python train.py --n_layer=10 --vocab_size=8192 --norm_place="pre" --positions="rope" --qk_norm=true --bias="none" --schedule="wsd" --train_tokens=172200000
MLP neurons of a small language model. Each row is named by its layer, matrix (gate and up: input weights) and neuron, and shows model dimensions 144-207. Each number is 128 + 32 x the weight over its row's rms, rounded and kept within 0 to 255. A neuron's up and down rows have the sign that makes its largest values positive.
A block is one neuron, or neurons of one layer that tend to fire together. Before each block is what it responds to, as a language model described it from the Wikipedia text at the highest values.

Words that introduce a count or set of things, such as are/were after "there", other, such, these, several, some, among.
L3.gate202 [133 165 181 123 125 118  86 176 133 115 150 131 100 133 149 165 138 144 113 132  67 126 113 125 157 118 152  95 123 107 149  94 159  96 183 176 128 186 201  76 169 171 172 138  71 136 120 180 115 172 173 127  73 163 159 155 114 204 182 117 122 187  85 158]
L3.up202 [ 70 203 171 107 103  92  94  79 109 180 117 148 193 167 198 140 129 102 113 135  88 169 148 124 151 141  97 181  94 112  99 157 129 117 104 138  95 126  73 131 120 171 150 107  75 164  91 124 144 164 109 154  95 149  95 127 106 159 121 101 179  89 136  75]
L3.gate339 [119 131  91 121 146 188 151 134  98 127 136 140 172 102 140 129 132  54 117 113 183 125 144  94 146  87 126 170 114 131 122 163 153 119 137 131 135 142  93 124 115 151 159 135 164  72  86 179 130 125 102  96 143  83  90 157  83  89  62 136 133  71 124 105]
L3.up339 [207 151 116 183 116 135 173 158  79 158  63 147 112  92 169 152 166 142 138 135 205 132  90 148 125  97 130 124 140 139  64 103 171  87 198  72 196 151 131 114 127 118 147 147 132  77 176 141  91 134 132  86 137  96 158 146 137 165 117 153 150  86 132 134]
L3.gate436 [134  61 125 138 155 146 110  85  92 103 125 162 103 120 127 155 173 142 144 103 145 131 127 164 150 110 116  83 140  92 114 104 185 123 142 118 105 159  92 163 156  73 139 149 122 186  79 104 197 124 196  94 135 127  98 144 152 114  94  68 168 124  90 102]
L3.up436 [133 172 174 157 112 113  91  54  97 172 161 180 157 211 177 125 232 176 161  63 133  92 128 112 106 162 166 134 125 132  84  90 145 100 156 112  83  92 147 142 115 138 148 171 136 154 120 125 141 172 141  88 122 156 104 183 145 146 179 113 160 134 122 143]
L3.gate540 [ 95 137 214  78 161 174 135 143  46 115 179 114 156 122 119  96 189 124 139 177 178 107 111 162 125 117  79 129 132  90 137 137 109  50 152  90  90  35 148 116 133 134  38 144 116 105 156 101 130  48 170 130 159 128  84 158 136 157 173 136 114 121 150  76]
L3.up540 [121 152 135 128 136 179 146 208 109 150 120 145  69 115 132  79 142 125 112 112 186 122 124 141 166 121  74 112 146 137 124 147 133  76 144  62  91 135 129 160  80 122 154 161 135  97  71  80  98 115 153 123  82 145 116 113 126 103 146 101  85 140 166  70]

Opening sub-word piece of a longer word split into several tokens, often a Latinate prefix-like start, e.g. rec(overed), inc(alculable), dec(ent), am(ino).
L7.gate82 [154 120 142 104 108 133  97 129 159 177 112  95 171 167  88  67 136 145 113 105 150 163 177 105 176 150  78 110  88  83  63 135  85 128 149 129 116  91  53 139 131 127 117 140 121  56 119 113 103 154 143 132 183 182 100 126  99 158  86 124 153 120 144 132]
L7.up82 [181  73  93  95 156 135 131 155 138  80 107 113 102 164 105 121 114 106 153 193 163 139  75 102 144 121 117 147 143 129  92 146 112 111  94 139 101  56 117 132  81 140  95  94 130  96 117 106 158 118 161 117  66 117 184 154 142  87  91  97 113  98 153 141]
L7.gate121 [153 130 106 119  90  98 123 139 112 120 122  64 143  58 180 120  59 157 118 102 116 145 110 142 157 103 132 128 133 111 148 102  73 126  79 125 196  97 174  90  90  46 158 133 162 102 112 161 112 120 134 114  80  67 154 125 138 167 125  88 185 216 149 173]
L7.up121 [124 123 125  94 166 129 170 152 127 159 134 173 107 176 119  81 145 107 139  82 138 100 105 101 111 131  88 105 143 116  67 114  92 129 115 158 114 137  76  84 160 122 117 101 165 183 102 159 102  84 125 168 137 141 123 114  98 158 125 111 143 160 160 129]
L7.gate165 [156 108 144  99 157 186 113 135 149 131 202 153 113 152 134 116 168 146 114 148 165  88 113 102 129  92 106 148 163 164 133 155 138 120  84  93 168 189 105 116  80 133 115 126 157 179 165  81 132 149 106 130 119 113 120 147 141 214 121 134 152 150 162 100]
L7.up165 [175 103  94 187 163 164 137 179 132 184 143  95 156 132  75 135 134 145 107 135 138 120 133 100 118  64 142  92  83 159 132 131 144  95 144 143 100 105 114  98  81 110 115  61  96 127  95 161 161 109 158 137 123 179 117 166 201 184 103  64  72  84 175  99]
L7.gate273 [160  83  95  73 152 127  77 137 113 142 175 145 115 154 180 161 102  88 143  80 171 134 132 100 127 119 150 144 136 124 123 115 144 121 115 155 104 133  81  73  77 152 145 149  82 151 129 105 173  72  83 125  94 149 102  51 129 149  99 150 128 130 213 151]
L7.up273 [175 148 150 144 167 166 140  61 166 149 186 118 145 117  92 137  86 120  90 167 152 152 155 110 143 169 120 126  87 127 151 133 158 135 186 127 105 153  77 146  98 128 182 112  60 122 108 100 109 154 138 138 138 169 174 104 115 116  99 103 153 122 112 127]
L7.gate450 [ 87 115 142  98 122 111 147 131 120 104 104 135 125 100 184 105  85  84 102  96 168  83 131 130 135 151 115 155 205 158 146 150 161 113 147 111  79 126 120  90 164 175 168 102  78 153  96  99 138 150 154 154 165  71 108 156 145 160 145 172 162 141 136 124]
L7.up450 [ 96 168  42 124 124 156 146 127  76 156 137 100  93 139 130 181 158 153 140 101 142 152 113  76  88 122 184 122 168 158 134 122 125 127  90 139 165  98 130 130 208  97 156 145  84 148 171 117  87 125 115 140 132 148 102 184 147 205 105 160 116  60 149 131]
L7.gate549 [135  83  58 118 128 155  73  87 145 131 130 152 145 121 183 125 142  94 138  86 153 110 100 136 147 158 129 124 134 132  93 192 105 135 119  88 168 132  74 103 140 132  67 157 127 127 145 138  96 115 146 144  94 100 124 129  94 170 129 118 234 122 125 145]
L7.up549 [200 107 175 127 107 149  84 138 193 163 166 154 166 122 124 103 135  53 175 121 125 110 128  72 126 150 132 113 152 169 134 172 107  77  82 107 141 148 176 158  77 163 132 117 139  99 148  43 199 114 111 148  89 114 106 122 120 130 215 113 145  79  78 141]
L7.gate554 [140 163 129 159 135 104 141 103 127  85 110  92  94 124  90 114 138 120 129 102 114 134 141 126  64 143 117 149 122 178 133 112 140 137 118 156 155  95 124  97 134 111 160 110 104  97 119 121  68 107 100 108 125 141 144  90 183 154 147 116 121  70  95 132]
L7.up554 [163  67 183 144 125  95 169 114 116 209 137 120 160 130 189 122 147  71 127  63 122 144 129 109 110 135 145 180  84 124  75 174  87 126 122  80 152 167 117 130 120 115  93  92 131 120 202 142 147 122 147 104 135 151 116  87 159 140 107 156 159 144 163 107]
L7.gate572 [144 132  87 179 131 151 114  63 156  84 158 164  93 107 120 174 114 111 160 120 115 118 145 104 134 112  87 149 171 194 163 113  69 109  96  93 176  74 159 132 157 126  80  87 102 106 170 173 144 142 119 149 112 130 100  77 132 109 133 106 122 152  67  96]
L7.up572 [138  91 184 166  78  97 116  88 143  93 143 145  94 126 141  89 148 132 127 117 127 120 154 136  80 175 110  93 104 182 136 175  80 147 124 163 118 136 149 158 154 105 190 123 111  54 136 142 107 111 118  90 130 103  92 164 168  67  59  89 118  94 116 127]

Word-initial or mid-word fragments that need continuing, strongest on "rec" starting recovered, reclaimed, recreate; also so-cc-er, Ber-ke-ley, Ste-vi-e.
L5.gate579 [173 135 115 148 105 117 153 118 123 128 103 184  90 134  87 150 109 130 142 101 141 189 188 153  98 176 124  64  82 169 158 121 112 149 151 144 146 165 117  98 147 111 132  85 108 124 166 154  98 132 171 125  78 162 186 122 102 123 139 109 126 120 100  93]
L5.up579 [146 118  98  91 140 128 138 154 204 201  97  90 118 169 189 122 135  95  69 154 104 141 130 148  97 111  61  99 143 183  98 124 101 110 174  87 124 165 156 136 109 142 132 160 121 168  82  57 101 103 145  59 128  74 129 149 101 132 137  86 134 183 133 149]
L5.gate586 [150 141  92 111 150 119 112 145 114 134  98 117 149 175 130  93  80 130 112 110 157 163 106 131 138 116  66 162 115  98 137 139  68 121 108 127 121 103 135 139 141 158  59 109 145  82  90 103 163 103 115 175 128  93 142 132 131  96  92 170  89 106 132 133]
L5.up586 [105 154 124 112 139 139 126 101  95 175 183 142  63 158 172 101 133 122  82 174 128 118 128 139 128 129 112 113 141 117 107 172  97 154 218 111 111 150 105  94 186  92 114 157  93  87 132 131 152 146 118 155 114 177 143  69 183 127 127 139 100 144 130 111]

First word of multiword connectives followed by as or to, chiefly such in "such as" after a noun, also known (as), well (as), due (to), able (to).
L7.gate30 [180 156 107 106 135 116 131 163 149  86 123 146 111 107 117 141 142 121 187 111 149 150 150 189 156  98 174 104 148 176 140  87 139 139 144 140 132 163 138 128 111 120  92 106 156 166 146 142 106 187 156 136  71 126 125 111 117 210 194 128 156  92 134 175]
L7.up30 [ 85 155 130 153 147  88 111  96 127  78 126 122 118 166 117 150 121 152  95 141 104 113 115 159 126 177 168 114 100 123 143 166 147 110 100 131 116 116 180 151 176 124 136 135 161 125 123 107 169 197 108 166 104 153 155 152  95 164 144 123 140  70 144 119]
L7.gate66 [146 148 127 115 118 121  49 134 155 133 168 143 154  71 167  97 146 145  53 225 153 113 161 148 180 159  86 163 169 173 139  60  73 103 130 133 165  97  98 129 108  71 154 154 155 165 147 150 178 132 102 117 100 133  53 150 103 154 146 111 117  91 194 123]
L7.up66 [147 142 137 120 160 108  63 163 108 140 162 122  67  97 112 100 157 117 132 118  99 177  98 156 123 120 140  59 134 108  98 162  94  70 102 115  93  32 137 166 100 113 201 151 180 111 100 154 123  73 134 164 151 167 114 107  48  93 144  98 116  54 110 110]
L7.gate241 [128 137  64 119 173  80  80  94 166 120 112 119 141 122  63 105 108 165 133 113 113 117 119 142 131  75 103 137 174 163 153 130 110 147 183  92 141 100 153 173 156 124 132 124 200 153 125  92 153 169 113 104  98 137 153 128  87 127 146 162 129 104  93 130]
L7.up241 [116 152 108 109 163 124 125 114 111 103  91 157  62  88 135  53 164 193 119 142 137 164 137 154  68 142  72 117  84 159 126 100 158 136 121 160 139  92 135  89  83  87 115 109 131  65 150 125  72 147 117 138  93  81 126 147 103 160 171  61  97 115 102 130]
L7.gate347 [ 82 110 100 122  95  99  77 138  77 110 178 137 162 183 200 175 131 145 115 107 180  87  74 149 128 143 109 114 173 184 103 152 126 139 137 135 123 145 150 135 109  79 144  99 152 112 127 120 147 156 181  82 109 126 134 160 128 141 102 134 123 132 100 110]
L7.up347 [ 79 173 115 133 118 136 140 114 139 169 165 136 150 136 103 138 159  69 126 105 137  68 140 138 105  93  82  80 177 117  87 159 127 106 159 129 111 124 119 135  87 114 135 108 120 127  90 154 119 152 117 135 126  87 158 156 104  43 172 186 139 121 103  98]
L7.gate351 [212  89 105 107  93  79 107  76 122 111  99 163 144 114 170 105 167 141 121 131 140  83 143 121 148 109 118 168 175 154 103 159  85 153 118 112 111 160 152 114  99 103 106 113 105 185 139 139  69 121 130 105 150 180 147 121 126 124  73 159 104 143 206 124]
L7.up351 [192 185  80 120 176 207  94 116 230 163 161 160 154 127 118 111 112 109 147 171 121 113  90 129  90 151 140 129 108  77 169  65  75 103 138 155 158 142 180 110 115 107 158 139 159  85 124 175 157  98 128 143  78 143 130  86 108 159  62 135 136 128 130 145]
L7.gate437 [144 129  96  94 123 138 118 103 118 153  92 189  70  99 161  91 153 105 143 175 160  89 125 127 147 152 123 134 118  81 114 101 100 133  74 128 123  93 125  59 105 112  77 148 175 191 159 170 125 126 103 149 128  62 114 107 113 137 154 178 121 148 180 104]
L7.up437 [133  89 120 131 122 120 166  94 117  89 140  79 107  75 137 114 182 138 172 117 126 197  86 159 149 114  86 139 125 131 112 132 102  86 136  92 109  91 185  92 136  51  94 151 203 120 194 148 192 103 154 135 156 106 156 142  95 140 136 170 158  99 139 120]
L7.gate492 [155 139 152 100 115 112  85  36 115  65 174 185 182 149 106 114  89 117 125 110 122 111 136 123 104 120 108 171 113  96 113 120 121 141 169  88 102 145 144 126 116  74  55 132  84 154 137 107 136 130 177  80 107  84 178  78 116 135  83 121  74 162 110 161]
L7.up492 [138 124 111 128  76  90  88  76 181 110 109 122 138 123 118 118 193 128 163 122 117 174 137 137 104  59 142 104 123 179  81 115  55 113 155 126 116 124 135 151  73  90 102 121 126 146 133 127 116 124 156  81 134 105 151 169 117 137 108 109 169 150  94 152]
L7.gate637 [153 128 128 139 150 119  98 207 153 149 115 157 117  70 123 127 101 180 117 107 158 115 176 167 138 101 126 113 127 141  57 132 120 103 195 162 151 121 167 158 121 162 126  72 161 169  69 144 120 109 160 122 127 137 129 112 147 123 142 133 134 134 121 108]
L7.up637 [157  75 135 174 151 110  83 142 111 118 118 132 126 134 129 142 151 143 105 154 143 184  90  41 109 155 105 112 104 171 106  86 127 107 151 131 106 161 138  62 138 132 127  75  93 161 144  98 199 181 159 176 227  85  78 139 119 171  94 151 170 133 161 214]

Hyphens joining compound modifiers, especially centuries and compass directions, as in 19th-century, north-eastern, Middle-earth; also date-range dashes and mid-word pieces of names.
L5.gate90 [161 133 120 144 110 173 128 161 160 125 157 107  40 123 133 133  84 157 156 104 137 128 157 119 134 146 157 118 110 145 145 139  89 109 139 164  68 104 161 128 105 110  83 103 102 126 113 118 100 166 138 159 162 168  87 109  96 164 131 104 158 131 117 134]
L5.up90 [117 115 127 146  57 184 133  71 120 156 179 109  99  72 165 171 116 114 119  72 120 143 119 143 164 131 180 115 118 123  94 159 107 105  90  87  86  57 113 150  86 117  40 129  84 115  96 129  90 121 151 122 118 139 153  79 118  94 165 142 104 140 119  96]
L5.gate674 [140 137  85 144 164 171 109 102 186  60 170 166 156 160  85 153 136 200 119 149  77 167 128 148  47  88 115 155 175 142  97 158 156 103 106 130 118 181 163 116 126 116  87 117 131  86 148 133 199 147 142 175 135  96 118 178 117 126 114  87 164 199 109 133]
L5.up674 [100 171 105 151  87 135 118  69 133 131 184 121  94 111 115 215  77 121 222 132 131 119 149 160 141 105  97 160 180 142 156 178 144 162 158 144 129 117 149 105 164 135 156 149  84 119  74  78 133 154 125 146  91 105 134 120 117 135 167 131 147 151 134 150]

Verbs that name or characterize a subject, right before "as/for/by", such as known (as/for), regarded, described, called, referred to, considered.
L5.gate253 [167 166 123  62 145 107 122 102  47 112  77 183 153 174 140 111 166  89  81 157 150 189 115 135 146 141 109 100 125 113 141 188 147 105 149 186 158 175 127 124  60 143 112 141 148 114 125 102 124 119 149 125 104 123 115 158 123 158 168 103 146 114 160 153]
L5.up253 [ 98 108 107 112  94 136  69 107 102 136 103 102 125 118 181 145 166  90  96 124  62 152  79 119 139  70 110 143 150 137 106 153 134 144 102 115 103 137 147 128 134 102 112 151 121 146 102 165 122 103 104 198  79 122 139  82 108 162  85 147 118 109 152 101]
L5.gate373 [111 130 112 103 128  90 103 169  90 107  79 106 139 124 183 131 139  74  87  95  77 105 145 145 155 103 105 154 137 212  97 113  89 133 106 153 120 108 142 126 141  57 116 110 122 140 204 135 134 114 133  55 128 193 165  85 147 117 132 126 141 100 113 135]
L5.up373 [131 178  84 104 115 182 116 147 133 160 105 118 171 108 187  86 159 105 105 118  88 119 133 148 115  78 123 123 162 127 102 111 151  87  75 150 136 143 121 109 137 149 190 179 111 143 150 112 160 115 145  60 148  85 178 138  99 118 150 112 116 103 131 109]